{
  "n_layer": 16,
  "d_model": 256,
  "head_dim": 32,
  "d_mlp": 1024,
  "tie_embeddings": true,
  "init_std_qkv": 0.0396,
  "init_std_up": 0.0396,
  "init_std_down": 0.0035,
  "optimizer": "ademamix",
  "decay_fraction": 0.648,
  "decay_shape": "linear",
  "dataset": "wikipedia_en"
}
MLP neurons of a small language model. Each row is named by its layer, matrix (up: input weights; down: output weights) and neuron, and shows model dimensions 48-175. Each number is 500 + 40 x the weight over its row's rms, rounded and kept within 0 to 999. Numbers have three digits each.
After each neuron's rows, "fires in" lists the words (lower case) most often at its 100 highest values on Wikipedia text that the model never trained on.

L4.up271:494511575493487447514460530519555475494569468512467560432457509530547476582531450467583401495524514489472512463534492538454497491442437477498506497504532483451516593509411518409428498511498461487482480438496504521531460522535533476497426448549456524564528513507574494511482480448541536519550557500550489485537415487497513559525565528508511500478433509551488452516519497501599520487466
L4.down271:507523522474442414550441446482461491502477455485471610456522504483432520531502501411472439492529550535519432523504484585494438513492489477540507489521494500496461528556501495505488419510502487537550525512474529402505540468448529516461386454520491545509472518514528505484428469496484495502506546464491545525514545458418492518527509498483533510463537521490463545529497569450499455498493
fires in: "back", "research", "testing", "racing", "lyricist", "background"

L13.up150:505525497468625408533527506412488498477532472490478498526455459554509566460456453522557575557457545428458483491517511537460574516457516522414508557539521486492496439484501561522537505473521498571566513483474495473504479495522481467554519498526561524455489530444518516555470564512514425568495502483444437460544522507472537487456475482501534435513547512497460570445483521539527435497531
L13.down150:562511534509487571549526505469492477460479532453463480538511526519482489510519562505483487546576407482479576507494501527421482449472518524511514453475465485482532551514500553560471420485538498524479544502551510481516419494446479551454541473445476552438479447501498502419457557534446572502515532513468542561467510476525508566503508423533474543492560424423473368479608526436529471470490
fires in: "an", "ancient", "animator"

L6.up800:514441541548497555547453471554434521507531489526503506504468521429513552512462474479457515475428469499528562492454512431511510473514452485493454565512514553502511493533500528488454501532524482458541483500507499628411538564540520498502469558473465478601485470514528578559482537465483511449495548491512526541520531517470505478515491509532484562487564488482480536454564489502536478513498
L6.down800:487475572528469485523529524499495492503528532512532453501524507529494470569507531448469530506484502526496497479497510547575477502483497552472537427476532463429499531517530485506466438370521511522534542519466501419528500515523472502517433479496457494489553506487478480491491472473452530499485479485537488448428450479498530486449492490506536461429462482535440437528487460541478523532439
fires in: "that", "to", "can", "often"

L6.up827:530474570503515464551584479423442556530472490518482409507497394488533481500455493528513483504447481455528439509496473536401532501457445471456501487525494475433525531592470509500537513542527477473539523447481441522503541552462520454563507468423536472523499440575469470471475452526576530542503519494576492538525522507589583563421505509529521587528506486519491528543500494488493513521459
L6.down827:511537488527547453542526444585460492455561544548543480495523528442538511491554481520497520558471459470511468592535475518477502557469493469518471511506476550417546567504483547438525487425510450545525580477493476540433527587471510462523515555548518498472403506533470416546465519563591532441504472493508495537553458495496462575439427455556506479455504492521486535483532440519544501507470
fires in: "he", "she", "can", "medal", "clinched"

L2.up840:494540439483479506506512510516541431438477479478418538574503458571425471457554499491514503461480460512500517491585433447466532490496462454458507431535525500521554527494484483499487482497566442484498546558508484525508501504541506563488420494516487533588466496435519516489471501518540463531529518503525453536441510597479538522553474515523514547504568468515540542455451511510475530501449
L2.down840:481557414501436518474529490503493440557482531532477502494566465449451540514489521507472529490419434492516434485464535461508513447514548477479542428450477516521485555483481515509465480443516500511579596484539522499495623458545527525564451552532469534459491509474542436476436478453525490465472529532474572378534484521466401511511488458481484467502524561467511468498470529457591545470568
fires in: "group", "political", "politician", "radio", "television", "party"

L2.up191:505471547488481514485461491562397471514560546524470489547459554454563495483523515520543507506477441481514467487506433562518490551469494432500550483508532483507594516524508474521503556512439469417505480485461448522433548503497556555525491414564480558469497475524554538478436523555468462498508540509519490477395485549530558482552543595548490472553458476414446524417516499493490479513515
L2.down191:505534540519504472454627487487514573538512499477510478496583602484500479550536481498518491455515492579482488587527496481472515552486500489513545455511479478533444488482478460517489393508547463520534571483539495429528428444461543550537584435499470531525537444538492406502441464559499478549496502523546525489459452521509554536465535487538460511541456511513456534537467565533527524485481
fires in: "and", "to", "many", "other", "squadron"

L6.up320:515466560508534500502455501509478493457581597552464586575539490474487426488482520506458491500516543495498482521474464537452585465469536487510506510521482484466556495474506521513550482443390526479531432414487466455492539525508511521521483549493492553513541443586417518526474557537578473513504562495537417482489466513501510491474506517523594547448545503570484474512500463480501543504556
L6.down320:462528469522489436504474497529471536464496472568502481528482450437536535473444463490499523502456502446531542556477526540533484521519521530592437487487522525453465526528418513563440422504543530563535543523486544511523478476436568528537551539474496486497488565462507465512497467539498500479392471536438504529516430501495499501468472392505469489499585469578500475564504558511462528515482
fires in: "he", "she", "an", "e", "is", "are"

L4.up925:515460525537559498501441483470528451461548453490423534489562484445515376534519433532466510495546551476534484510529427463490568521475488477433480488509525449500573444508498510423486517485481448493492518493498449474570448526455453497475503504469547518510513442478581503526480463493525500479521464478548376543529517574493547486489496521565502489478448517502542464500466493523463493516538
L4.down925:528471493549479488449434484438497519514470487572487473484520547490517558526495433495523582522422446554599458463511568441424607503468521510548506443531545511483511510526443535498508497472487451547527532512518523514527535465486525502508484518512526544441539495508566501507473500543492502517469490494445528485498427486529563562616520481518519465484506505440489515523433514508535422506530
fires in: "and", "the"

L12.up898:521478522520513513510414474554457552538475498480509534543554462468470506518533518544474498508453420465417518510539533523481509515463553537502472505494485475435591474504458497403500548553525419449493484513483510537511480549531517516510528564491461532490639430466494587489459508504465497472496527476516545506581443543548542451491450436553507444507515479546512492444494485552500488514489
L12.down898:479546552508448425542535497545519480506484468513534474559529548501492452484596499475473616444469528516561520578481554506511518470490485411477490519487501502514458543482479515540493553474514415511506458468461519509500516403572517523540469503434558491522499510554522477532418482493549562477475482598436528491516461494478500423524444514484539518496454498543465500546487496502452528455515
fires in: "which", "that"

L2.up451:507493486466486543495498484479517478480581486476496474461466504575529483462515527530592511490466532501478465505563523575448523628462494528437537555493492500463527547500520506535483530563506474482452546591497429457484496494460494529505462436534477459548538502482468431537458478498486464503536581526513469405457425527516505513474474524519484487502516502528555459493495515496596480538540
L2.down451:512491481468493464503518433566487466544521485510515508513501530545503460517533504489490484495491530489525533475509508413524530487499470461521528442481533465471488549498507530485472516592528500470447463524558562431615494523518512455512470524457504398472443466449509591547396508535461561460470490504506528500444476568522464428445623463503429459529511565446456485468453502500551513498533
fires in: "the", "to", "with", "select", "make", "seed"

L2.up52:532576457513505487475518426542533489505502475552458502501536474482452485580495453470546480455478451538486489447531516571481448467531512473482477410493525519435547448484444462557385424455572466532535513529491465503498504536514523559473534568517550448511533453482509544444472477449507516479432542427492603488497527474533519524541477507466569486492533540500472406458508493455496589500495
L2.down52:514521544499474459545450496531486540598491466548456523433504462473460506423531498551554479470487519535465480527489486469512455495523442466461474426530511433534511455431554500479505506422524517422523411486502532507489481470521593481481506478530480521541497505439540568360430448514472481474497558511513477559513548524562542476460522499449542416504495538463480529499489544524451604525475
fires in: "back", "born", "up", "house", "background"

L4.up305:505467516454519546494446475477461451491522512484458429571474541531495409440482476520484557417494519518499475527439537513522570439465481536480530379503554501472534428511495500482464479527566470553522493513502472531525557511477556444490489539480537454554550434473540505500443420486451431502417511548518479494539528593458572498499454478499489438572516531493535608435494420544545504503572
L4.down305:438476580530539452561484530537567533483467595539526563475538541493480548464554579554529462537464535511439513597468469506497487494505490467479505543422461461493506554464512536542540578487440458501566511511539526498474506499564473485569500463564427478513489486480426496512479542482589548505444516507481575448436479489494516425429482525464502504433473524577473528541483568454465484463518
fires in: "he", "they", "has", "which", "she"

L2.up136:518608511492562530523468532517464460482510473482422468440474477504509441490522423468461530478464496506580444477533444491471459444538516479519499474532519545496468479539570533501485565526526475504508509503499519505446577492511556527416482479508494528571583535551493475527466553458481456518449529552563520475458509440524519518500542513539518513529508442537542450520519506469529522493493
L2.down136:523503414466560512601527553499501530499500527537604511415585476503520496490576511541490519447573477492466488511555553479444468439458519507504528505502534542501437502467523547483560536556553438486505488408547520515568452504542565401469503494507487531504508536502477550513454498544534451490558513548517453492466528509496480535463421541513467491550509463492550460563534442523442548468547
fires in: "music", "historian", "musicians", "arab", "literature"

L13.up491:490446491537547565488511494518435458520486506525508520546520484510432547530478496537543513479462514503528491553530545507417465515465537511507485527500524488473512556551403514511491525546485388519502483495484548487541524507507499473555444519534543491541562481525520485555425473480479474482386555492503462510525510536490551470478507557488532532436532461429512427475463474459421439529555
L13.down491:327498510497510475510535522522436473451488542507498516477457565496519461458463496498454514549480434507462467758493486449497532506529483540528507525345492521461501452559516498517580464470474530490632543498493481482515509452541524563575528562486559515477478516504475541569425481485496471510502530490459503539494461514502478539549505453556491490494522469530500455498518505504555483458471
fires in: "who", "which", "as", "how", "that"

L11.up893:520464606484575526501498523555492481488463504534494470467481484516452485510402461543431512434449548500557482520492496509515508537455510484487441533544500547564535471471505502533465519514437450499549483459472484457462517437456596481536520535521499547478442523532495516498499559525515502489422507497503444498491520501539425503493519514457537501474508501459497445487592387423447464569548
L11.down893:475495457543464453493475467456396440529480459489542523534489449507514493486504527536467521522496458537615479452458511450539457604472544486524552502564523500532500563494547529452438601458522486513505505494441461494486473508555544489495505514463497503504475452486454533502521496564508441475451513530414535471490522474482495521538507489417474494531507498556548439448526520484467487488534
fires in: "an", "alfie", "al", "although", "alan", "also"

L8.up716:531485455566577425457534496475477413555570492520474565516463498446447482517541485487448461488480398403533546588523490532486611475467508575511467523526496544456523499526463455469481554551467476472541559472505509506541548432507475541501503508539493507477550539482525539507492512484443481527528484517504473485468451562435568542518517545497543550514536401575477470482530481574514544506491
L8.down716:489582488447507532492496552452520482535496506529492501564490512518499562469461512551457535388539480430479388475471480499522499466495459478500549478430456498499520490502484511547466505533558549560495450536526514416480497524522515524468461578502511512556514439554461493511523531581507419478489468529514489501566483492559474460506599494443461514447536518457524505476476446449498471517491
fires in: "the", "it", "her", "constantine", "his"

L11.up403:511574455488463493521499508507443487482533483519495478504487563487516534490463439452469442501459500519464521419486463430542492514468493482483538535516516508439522436562453474495518533530542451494454521433472424518525522550523501487518474533505491484518524464493496499478456482484550467472526484542566551551418462470533566504488522487471474581536396432554485575518467433504477449481487
L11.down403:480510502506526504463488541451467514450470537508492458512498488554488450510482534526482515612501531504516595432518499506575435383532512543453500555500597416529508518548482471458474474449431470549553501488515472516539495502511513553493521457433473454489406511576485507432473509437507472549571559518528544488519399556494538461501454533479456534503425483533497430514542464524529423503462
fires in: "it", "they", "time", "there"

L2.up1009:527506568523532545471475487476486495528511517510503487480557523470571465525464432439503438467448473475452477529561393516548524452492486518465531523508496477459505401470483453475493499529503533506471588494483531441482488461624481504498496493535430492539520479578518411513500515458447482446472496442541532503482526500454516475531513590508541488501538485446539462420541537560538492484476
L2.down1009:447516518506473522510497532483486548503542477517507516474551519501546488485496519531434515473456555498520488514451501550571503517540521483532439452459472530548362510405556495473524458567416528452460489487481449464511471470504444493515454563452503479513470521535503542452424486478491550472455497559461568461489516510449507520514488479473375517485527530518461519465498484514498475515532
fires in: "under", "over"

L2.up846:505444521448513553403469535444496561521511509465496476543528480511484482532455462525498585420482423518538482425502512521546518565524493498502526457504473493495568459541474569475471542449571496482521517513505470501500470554573491523427453552488474587449524501549518446541461566538496498483515605483503500515509466547507491468425527529558410469470425520561505528480500417509447483527502
L2.down846:486444465518513521506436460465499490565486473433467495531516468508546527456466500470416529460507502464564543503522537436450472520468592457466540516490541454463512497476469512520505452489420506513497550456499537550577525442584526473525523422476488453468488512545510468484498478571500479539488560467467503576537499470580512459563491445504519404480560476561521441470553541418382523483535
fires in: "however", "although", "though", "but", "only"

L2.up480:515500547467569523496464474517490553540494367575454560516472530499427401489481465547499497486497441456455454521468518530512497451573488551443458422531532477476501373503514510450481504468491492500511432489485509529425506554486483498454400470494444534466463472476446504510468541578525498490518480480544511471524422482539528482480535552549594574482600530527472594494505532524536511496421
L2.down480:523525478527484462535501502460504480499521466468471509556452477479445531457406470521452465479511465451515430539482506534535522498522545491555477480563561532556461442597528448485586541465515503450446513508525552523522509570500464439448519463512519589438477534466456450488468536491519511499553504538462447461528543523450532483549557495443475497558612480493511466506459527443466427479489
fires in: "up", "bronze", "down", "equipment", "silver"

L2.up774:498597508471493576527599534552457497505537452461442517498529536506418527496480399464449506481539501492539530526475519472539483562524422548534539583540583513530482577499477510584503514481437528483521446496519492498461462561488432466475424606402502460522465478509482496546459501487510519457512426552479425471528520548507498490516503571496480496506455481517560541453543516559551461511519
L2.down774:500490446552464467460441553390493506425543582473479478465521514489482524497549579444552548544408483493484529581476452475572502450449574451517488419490468490498528452493495534601501434480510431585539520533468492505516535494508542472517509401495553484492544491469520549509505474491512501487504522410477447525526482437461471506535448504557407514455560521453469509545477463513505558464491
fires in: "like", "as", "either"

L2.up897:551503551456519504521512450465516454514506484603521493494521456513541432484513478570493480531452515506481556483564475541509507429472498437437484433512475490522485502510513498452488467477487519447521520576501522533498482426462480449505520479464509470545487458510520495544487555519471544525458515440509489494550450539447518470540476458481561514450541470529441486521528504531578447485520
L2.down897:618528485439471482475465497546519549540515509543530497453505427469528524465496471522532478446547483489487512470468487429555462499504430492465552494517485441573440502482386610470514576521473472511553437494497506532520444441538516455541446467569503464554440430535499459469571525514493452537491502501470545494532476489409480485469470495575505441509523517507456536546445522491501503461510
fires in: "the", "utc", "s"

L2.up358:505534520517457454493541460507469495523498520417467513577474514553507500461434471501538448518430479468471519550532527508483502501553476517530499529516436503487522471445463495519551561523466488446469553498495434483462552481455496390468470562480477523592486478524531496460445553516510503625483527537499538475472466488477520506532512521514573491491518500466536501467500471553468506496554
L2.down358:533450460507509510475470474464526499495463483453511552581447481463481545473504463584503416401570489573525494427563505625473471489496526552546436538388590526528478431503470469444536478508459505525481509489568541470476472535523451458484448504502425544502507454488506515488460583462496535470433513526549525523421558500546451456470553519492494457504511466517426487442506491485439502476532
fires in: "early", "main", "important", "late", "major", "due"

L4.up387:510532548489566504489468550525535446457472533511551451504471503628525509508474474507494442479443491488514514482517401490454470526415526520481523518518450541438438486495462468521513465443467481494446537531512478463511520556463517544483412503476509486629481484460428555502456543415533470530453548487562535457493504500575488508477600517558552527505508487512500497455576485489525516516524
L4.down387:539545468507449510550449528510516466505486505506470541517481500481507521484479570526438424485514500495556490446498498449478426497553464482499515522448454499481493469479515552510510530536470546485536573506531496530535512509556487510516484536446468528537521451504424482548470491492506474491550576489534547434496403546515517550575478541545534613511428455515511597552480442478523505501510
fires in: "known", "other", "former", "notable", "most", "key"

L4.up863:510496569491512536507518482485526478461555439557491508514466520572601499539482516586521528525516463511446418488499423491518515525551497556530525514507527473526534425510497501502512489474534452480509454509478486481520436427520504459490506504624450497510504499503439487522473516394453501556545501452511491525544475514497537531458517551471460457497491489387571531490492558540537458508524
L4.down863:488477519482476524411576455477557521529497537422531586493491466550485507435522491533453545508504490506417471539466482480537536517499531475510502479546402522498465446461412481462564513523576465423534557460430518532469505488444545496473512518577460547561493561520517445554500454491571467506431487519512507506481483509493481519485498538519457409498508566497520436482472489467500434509498
fires in: "during", "after", "west", "east", "into", "at"

L7.up174:526544558511588510475518440489526491498539480459468534386561424481414538514533489475540460477467468460472496454510547536557478427540483472459509459495488522491479546449394537496491469517435448496502497554485473555541551573463523486447544501502485556482521477457505497529468559574421547480519458459514513520527465484533455519503541482542436463498524466521474537453511510465519453511480
L7.down174:472528498449479535471420523463468453496580444490515453582464518529540472509426498510435493551490480531556428499447492524531500539458518469566552521555482485503536501494499462502521460511463507477461529470492498516503509529525487507564478504471567531471516466544480530551545444477514514487515543595505499525537469516466607496535444545466542508507503504505460469502485489497432523490503
fires in: "out", "up", "down", "number"

L13.up805:538469547448534499582543508530488554471489497571473560489520530579422482484487441537477513494419480556525581533572557456541535490438527510446553496503543534468489535581462424478501449505460522505571457490485470478474494529487515433459549573539551539572450494563486593451476516485501513524463475443550480529553492476458499486440545518536560393482510469425480441443479472530478517506486
L13.down805:507485529420451542519503529466495512544539602467469484492586560424493478486542504569491504508536469479471531403550461540473523552369553546463504565479524500504510447430528493541495457527456475459557533494486457476471530531531464565491545505480540499547478500523464514515420494484521467496514441515474560461499497513499486480526547527515536513478451501438492463440511525532486417465482
fires in: "an", "figulus", "ancient"

L6.up656:505506499487519541549538474484437448517464483494529510495493458484531445525484435505436469450490536444513470519534501464486602523409545519535524518511578482450463451519415455489483519564516502499475519462495534577503506552498482479520524578495481442515442444559503447467478468472497472555409466449533477558432445461471587590507495560470621476471488447485525494461418511505522527501530
L6.down656:487527496494525561501453538472462416528540475502491427528523509488485523463537510497574502548565495517468544470494532581454460497513461515453526511482482493519478491553386543512514462514469495536517443516476557408496484527506518502599475397611484523481495529444492450488484501531461512567534515483517542512562404511532500545485473505488522455522496488470400566484495506432572414511566
fires in: "the", "other", "fellow", "having", "cathy"

L8.up518:497494473448557523510435530451428487528584459545471448503519492497462475479507443554611451499467525482500463524458518568448522482528532481424528574487524561530527508562479444592489456573457450535436481504486497522474573473502547508574527504571505494543502520557487457512445498450469447554438487509520515496568507527555481506530490549535510477518472479517500491432479486468406542519557
L8.down518:443515473524464505552478562500519488500483490434522537523483445520444516577450510516458542509548468439534507611502496500496519485480478552575505457374501461491496480474521528415482507481500539520483523476488505526532524479521454530449475523492572496468600444536488531521371484544495421420511504471511490451506496507437507491530519512512457456461458445516549558511515557496495467487518
fires in: "of", "other", "the", "both", "website", "country"

L4.up515:493515542495527488471485539486436451451577415541511479501514580461539417518517395410480533475506472505501424497532522488462524561385544471446583426527512447490528561592512466443458502539511494515519479506481425528531409573440503533529487497527554517484576476494481559516492471504494509566508516533563499529481493556510543547462486537482568555523479475474511510561535496524460545499452
L4.down515:555472591474464505448480491583485549571485477529498549527488433422471489421519496559524539509542471495494528557472466477485501505522543520587558519516432528555544521517497424490519488552451464452528508466494414422481499460489528515543535449487516570507500496462501544454403506442541490519463529502486467504503549548484460484506460534479538526521480540416414487541512519484543486416469
fires in: "and", "or"

L4.up532:525511435518564498500476515471518459486544456462475546464480440477523518516543546541455508433512503516595496502546504560511500556485457397455525413537498501537607480496491542379537490465523471432481458485482400518478481541466513488458501472496496508537514497456544508449465524496575522526486482454514508573520490493482537498469522593495508466512556474516526437409526436510533506483591
L4.down532:525504412506500510575456577544522518488524464518535495517512446512532508564511546496507528361468551456563505482482528584543521486496505445482477476547535493531545506482503523425516495437491511483479451563529422530514478496514483516499447518557477527473515449518414490521560512474453487459527523468493444571538545542497422537454557472574517527512495484526523437537575479597541514468461
fires in: "commander", "battalion", "station", "general", "company", "colonel"

L4.up100:515528525384516557555559506469537458484561469505471482502577488541499496474648485527497521486454463494448530510512460457465527512486504496515462505490539558435452419545481512519481504530481473504445510541483483501487517510566457414501436508479501491503519465468537491511456557527466454462410524493510538496508556528482504485518529482496550572435459536482549520526525484509544512500517
L4.down100:477579518487484504523535468487562489476458518472531497453504471594463493500438508516471472526488468521503570445505468546510498484486457492455509537482532447432426439562525567480499561535494528459528526422493446470583460500502494422529450562516478455560504545473554480565459452523532455477460502523539507504453488477485556536496549507498507493468454499554488511543485479517468433509603
fires in: "the"

L12.up91:520478539445526547479504540508552560521525464487419559449499513521456533567531399433503521477534491476527481500516569533462508555462518528531612496489501423499512555516422571538484477515476476501550491447546538561560522531595523537465443544537503497504482513522475454563463514499474495532469465474517464527546547440551469525518564559469525494468509468530505548456493474479507492466545
L12.down91:519445475482557469522449466516558539503429463554526473503489468462496523521503505507507506468493447463452460477472489507514498504493555502550484487428484499496410534495423498469494495514505502492527578541475518470485502596405529532521436514505501534587509583542465530491427504526579517506561493518469502469512558497520457517483504409446600498435501520447483500532476518481528456512581
fires in: "as", "where", "than", "while", "if"

L8.up63:508495542538584549492445490525460523533487429541422532514479457521426439531517481474563457517442461476573453489563481445569532540503445546479574403512579512553478512470506509524543520518536487440521507562502508497532488498457466494489475529484441407433490515515548514523457462503516479451521494525533485508516529517507522537509545510535567457484491471489515538559556421473504527555526
L8.down63:483431494416518521539477525569439475525560483473488565531488555579462519502502492491494452520523476555520456587527498429515463491418448450481551428429575526491453587515507486491551501482554516547452501541514500458500512540531536464520474547523525503527442526512505501510393581545510492482472498534567483471582476516576550502496424521506429475546587485473432616484441458521492505513478
fires in: "to", "not", "make", "back", "up"

L7.up813:523519492457495524477505492372506527547555405520520549517513565482546458526530460499461549517454557520447538528495402552516552548498405514508547413498536461458532588483478587530496511588524463480546524515541506483528477502501528506415536485520496529540492486472480560522439465478479493444511530507511478469479400524520472500562540478500474492489521465528491463461557419597493534506576
L7.down813:475493490517489524489492571503470509456520478477477469520527464577509533465505510427501445524512490494539497545480504527581456497459547571520493439471450477487521521504509499505450463501486525549485397486529478529500598512483516451519470517580528453513544461428419497512529502459525481499476513491536508465520484500429511526581451510486466549464464505486610478467518509499514521461467
fires in: "the", "on", "in", "of"

L8.up746:498525535478477531468504447495462470485512467533439547549473490561533405455461477514512432484433496502495473477520485507477525517482444498476530523512581497436549540529487511414417554496502464447519477534566545499511447529540455508472489494482547470454522494518477536545546513435516503502440525490458460572519506595576566516461564574482462471521473476505570534539496461492458491565475
L8.down746:228505521502478502451506449515494498489512489553444484538493506537522473452482492511502467504416508512489503486499496500484523489512486479483506499425545501475533505513531485429452519515489488489493502532519527484497492506506496511508496502500545490486503500502512496541823491467490508494480510496477468507513501532508520477477599583503486495501514444518561510519464498482519479576478
fires in: "he", "she"

L4.up263:515455548510506569517464556511540566404503466540470502543445537492524517509576455459491508492419463524484510543477483458540540437472510487490571465493507566483572443499518485461549515569485499528475525488518505547526505526537450412452404557547402441466468483445491451482468526418480476543448539487553476526541518571548505497496546538513464485469516511456586505452502497509509492522507
L4.down263:492425526481460488531525449479520518490546548475483580497532470576557481487537520556531576551472538485527470609448489524527499484495515553591546457495527490450474500428512461508514439501490516533549487467493500469623509470495500427533417520496411430508529525482521539516422475501517509510421501420451487405469516490472481509421541485518459411489496558527457499506461490509453500479509
fires in: "for", "by", "into", "at"

L2.up118:501439501472485499485485467504514489490538501509523489458465513493474494458514471562476501518494506509382446498484479435515537544508521482521444502508516604466518462529467484468521508492501459459488522527454492545548498509474452487449534439563415557440496503499559482528453489483509450576503455535530432468444423574498497570487438507559437499510523519475488471484529485490515470491569
L2.down118:469494484540558517397480522497510506500476493480482544486497472510548440561535573538580483551523528572448529512517566524459518454507470503596487513557403565454423448468458466494524507458538513449430561546518527455463530451456449570554490466540457549528526477497524474484466566511474492639520497481529452433557556454499502514502579468511538433511435507502459501474518536454556492485446
fires in: "last", "next", "following", "weekly", "week", "soon"

L4.up709:529499593422486515516500495547584563395497425525532429474503531488552507463455495457524538489442516470514472433534506536483501518544510521448481504513555484520524498486510460421530482527520483406520511495490483497532473537502481457444500464564445478577439449517525495567474509422472553522490568508549497531511425609564468444473533550551426543547565512441503580513470390518506466490532
L4.down709:516505513517444514501534470513491502492456520459421516471477491421522483467420499516469502520473508504491468569535498454472542515500452436588500529526428529501509477444496415507518472545429532495496483522547538491478559454504500506512419521508494524540541502480527509540418469406510508529528504504518540488515476495481534444502515451426477436528462554546488468510434413441560540394540
fires in: "over", "for", "under", "serves"

L4.up293:504406489509449585530575572533493557538519527532479478515526548528533497516435471478511409522490489464459464531459492434540492505514463480517545524499470566533564485553509563532444557482545486511486433538489499578511459488457544426526472510423427417606514459486490486460465445504476561502474499481445523446526520551477555482512547462557504521465485458457543489502546560555528537515490
L4.down293:517541532411415518500461505506478460529447531439463433566436513462498505511535562533538422474535508470530511493478460549505512474428491441549457539498501497490487442568508502477502546468571433520510510508481519529495470452457540489479577519508447518541431577525449531486402476506563491538482557488507538454511518525475473455489551512452518439488496497530498572513482529385505474567507
fires in: "this", "not", "one", "place", "like"

L4.up785:507503506472474545513527543541455539507507509550507456545483488487524495546554434473525487483543498530478499512474434429563494522494476566580518503496439497492537512457487467586444512563477539456472522522507497490475495513527543490519347648555517462504442453526506490502486479386497565436533468485496497497450448482514519499473551503517481560544428477486551477459500549464469511518497
L4.down785:494491512561506483486568486550535486483561539515515522509516566499440460508507409476493548523474537533389542464483529537446517463454517441496468462506489521575535448464489516490515511428487461482475526480503574446477510448547445440525482510434517513462536540459495521472412487506512547449509507549555535514489547529435518468471525488482483508475466518485490492532508417450539483524522
fires in: "like", "known", "refused", "notable", "inspired", "difficult"

L4.up84:499538550410536560466556473478491571474532547523512463518489558456540488553525451496506508494489507541503531498536487444504501522469535541472440500526566531509519454565517380468499516496493521444485479503503453542496506497550544490515472463519558493546485510542495508496468569545488501422554522517555494576493477539528554480501487501541530441520482443527508477511604565557450433497471
L4.down84:557491499467512432519427453503516504423523546547495501439466498519409528449499560491537508462455488594487551512509531482527574496521522468479577518516474562439543494546511543586488456504471482481517396476534482546489487531527467501467520454537502494561538583550454493511432504512512484461516514495475508477484470445422492522405464523498510460525542580495513502539533542450458636491514
fires in: "species", "area", "years", "nucleus", "regions", "areas"

L4.up510:529532557557546493525535471462525456529499435499460463439505534513482461478566492547456416482497463478476485520570507457472462446533505490496530455526470584470527456524434428507503487428491498494573555487495461477502479502499431477444562544479481479544383527447519451451466506467472545584467544536568505504485502436541571572444503539479455480482489459448433509445520468514527534518482
L4.down510:471492540463558450462542476494507515537499476474443474486471493453400473445585469493525511483493485501501412552500481554498430429448486497517552524488522492519528480565408535508459513422493470486536617473468504433468508516524544503507413482480502506529471458523486520467452530442505504586484511473507443533515601573505451577518500504549487522415525517433525504476481507524570513484511
fires in: "early", "earlier", "later", "late", "close", "associate"

L4.up507:548561553453478424473528511515435517489530493558414565499508514546496466480501510511484535480478512531521468525505436392530554481461438487532583468549498520515515519455500462509494489545460462486524490498521512467491474475479513508500457518503495502529534484532479513510484488400520511484518488457513462510481416576492559574529512479496527493470493483458499548518496546509596483532474
L4.down507:457475529467523444533510484524466492490522505593515497439516545523557495414573476487501464463476510578457408513485471505496514450455463517520571491368576556504434543503465483449485517480466508499492450455537534541456502515438519546460530487577499534518488568504492473533687494408518472504484378542490528589512433528470488533491530454414529486482481460454496521482445500517574502542516
fires in: "radio", "s", "sports", "british", "science", "television"

L2.up251:528471541497553503485515516490446468478554486558562464482489436527513515514503531466509431409490525464451488472564603559530493500534589512518500441510483464398527481557501535413506531504549488482506528488507432490423487501555475507510406463474504546467555479525469479499479532414536499538517440477528518528490490495429531454454475526584559543500506509536485468547547491572535470495508
L2.down251:500482531480486450515517417498497509408412532518516461477442501504558487446467600559480451528569511483499523564531507605509425542548528498485475466488490446505464491561478551540503474484514522545506549521525473505458495514558505490526452492460432464487567470464490497518463481469479447565483514564528458427453539497411532465516474504523523567572492531572432493526458427529432492457457
fires in: "she", "have", "he"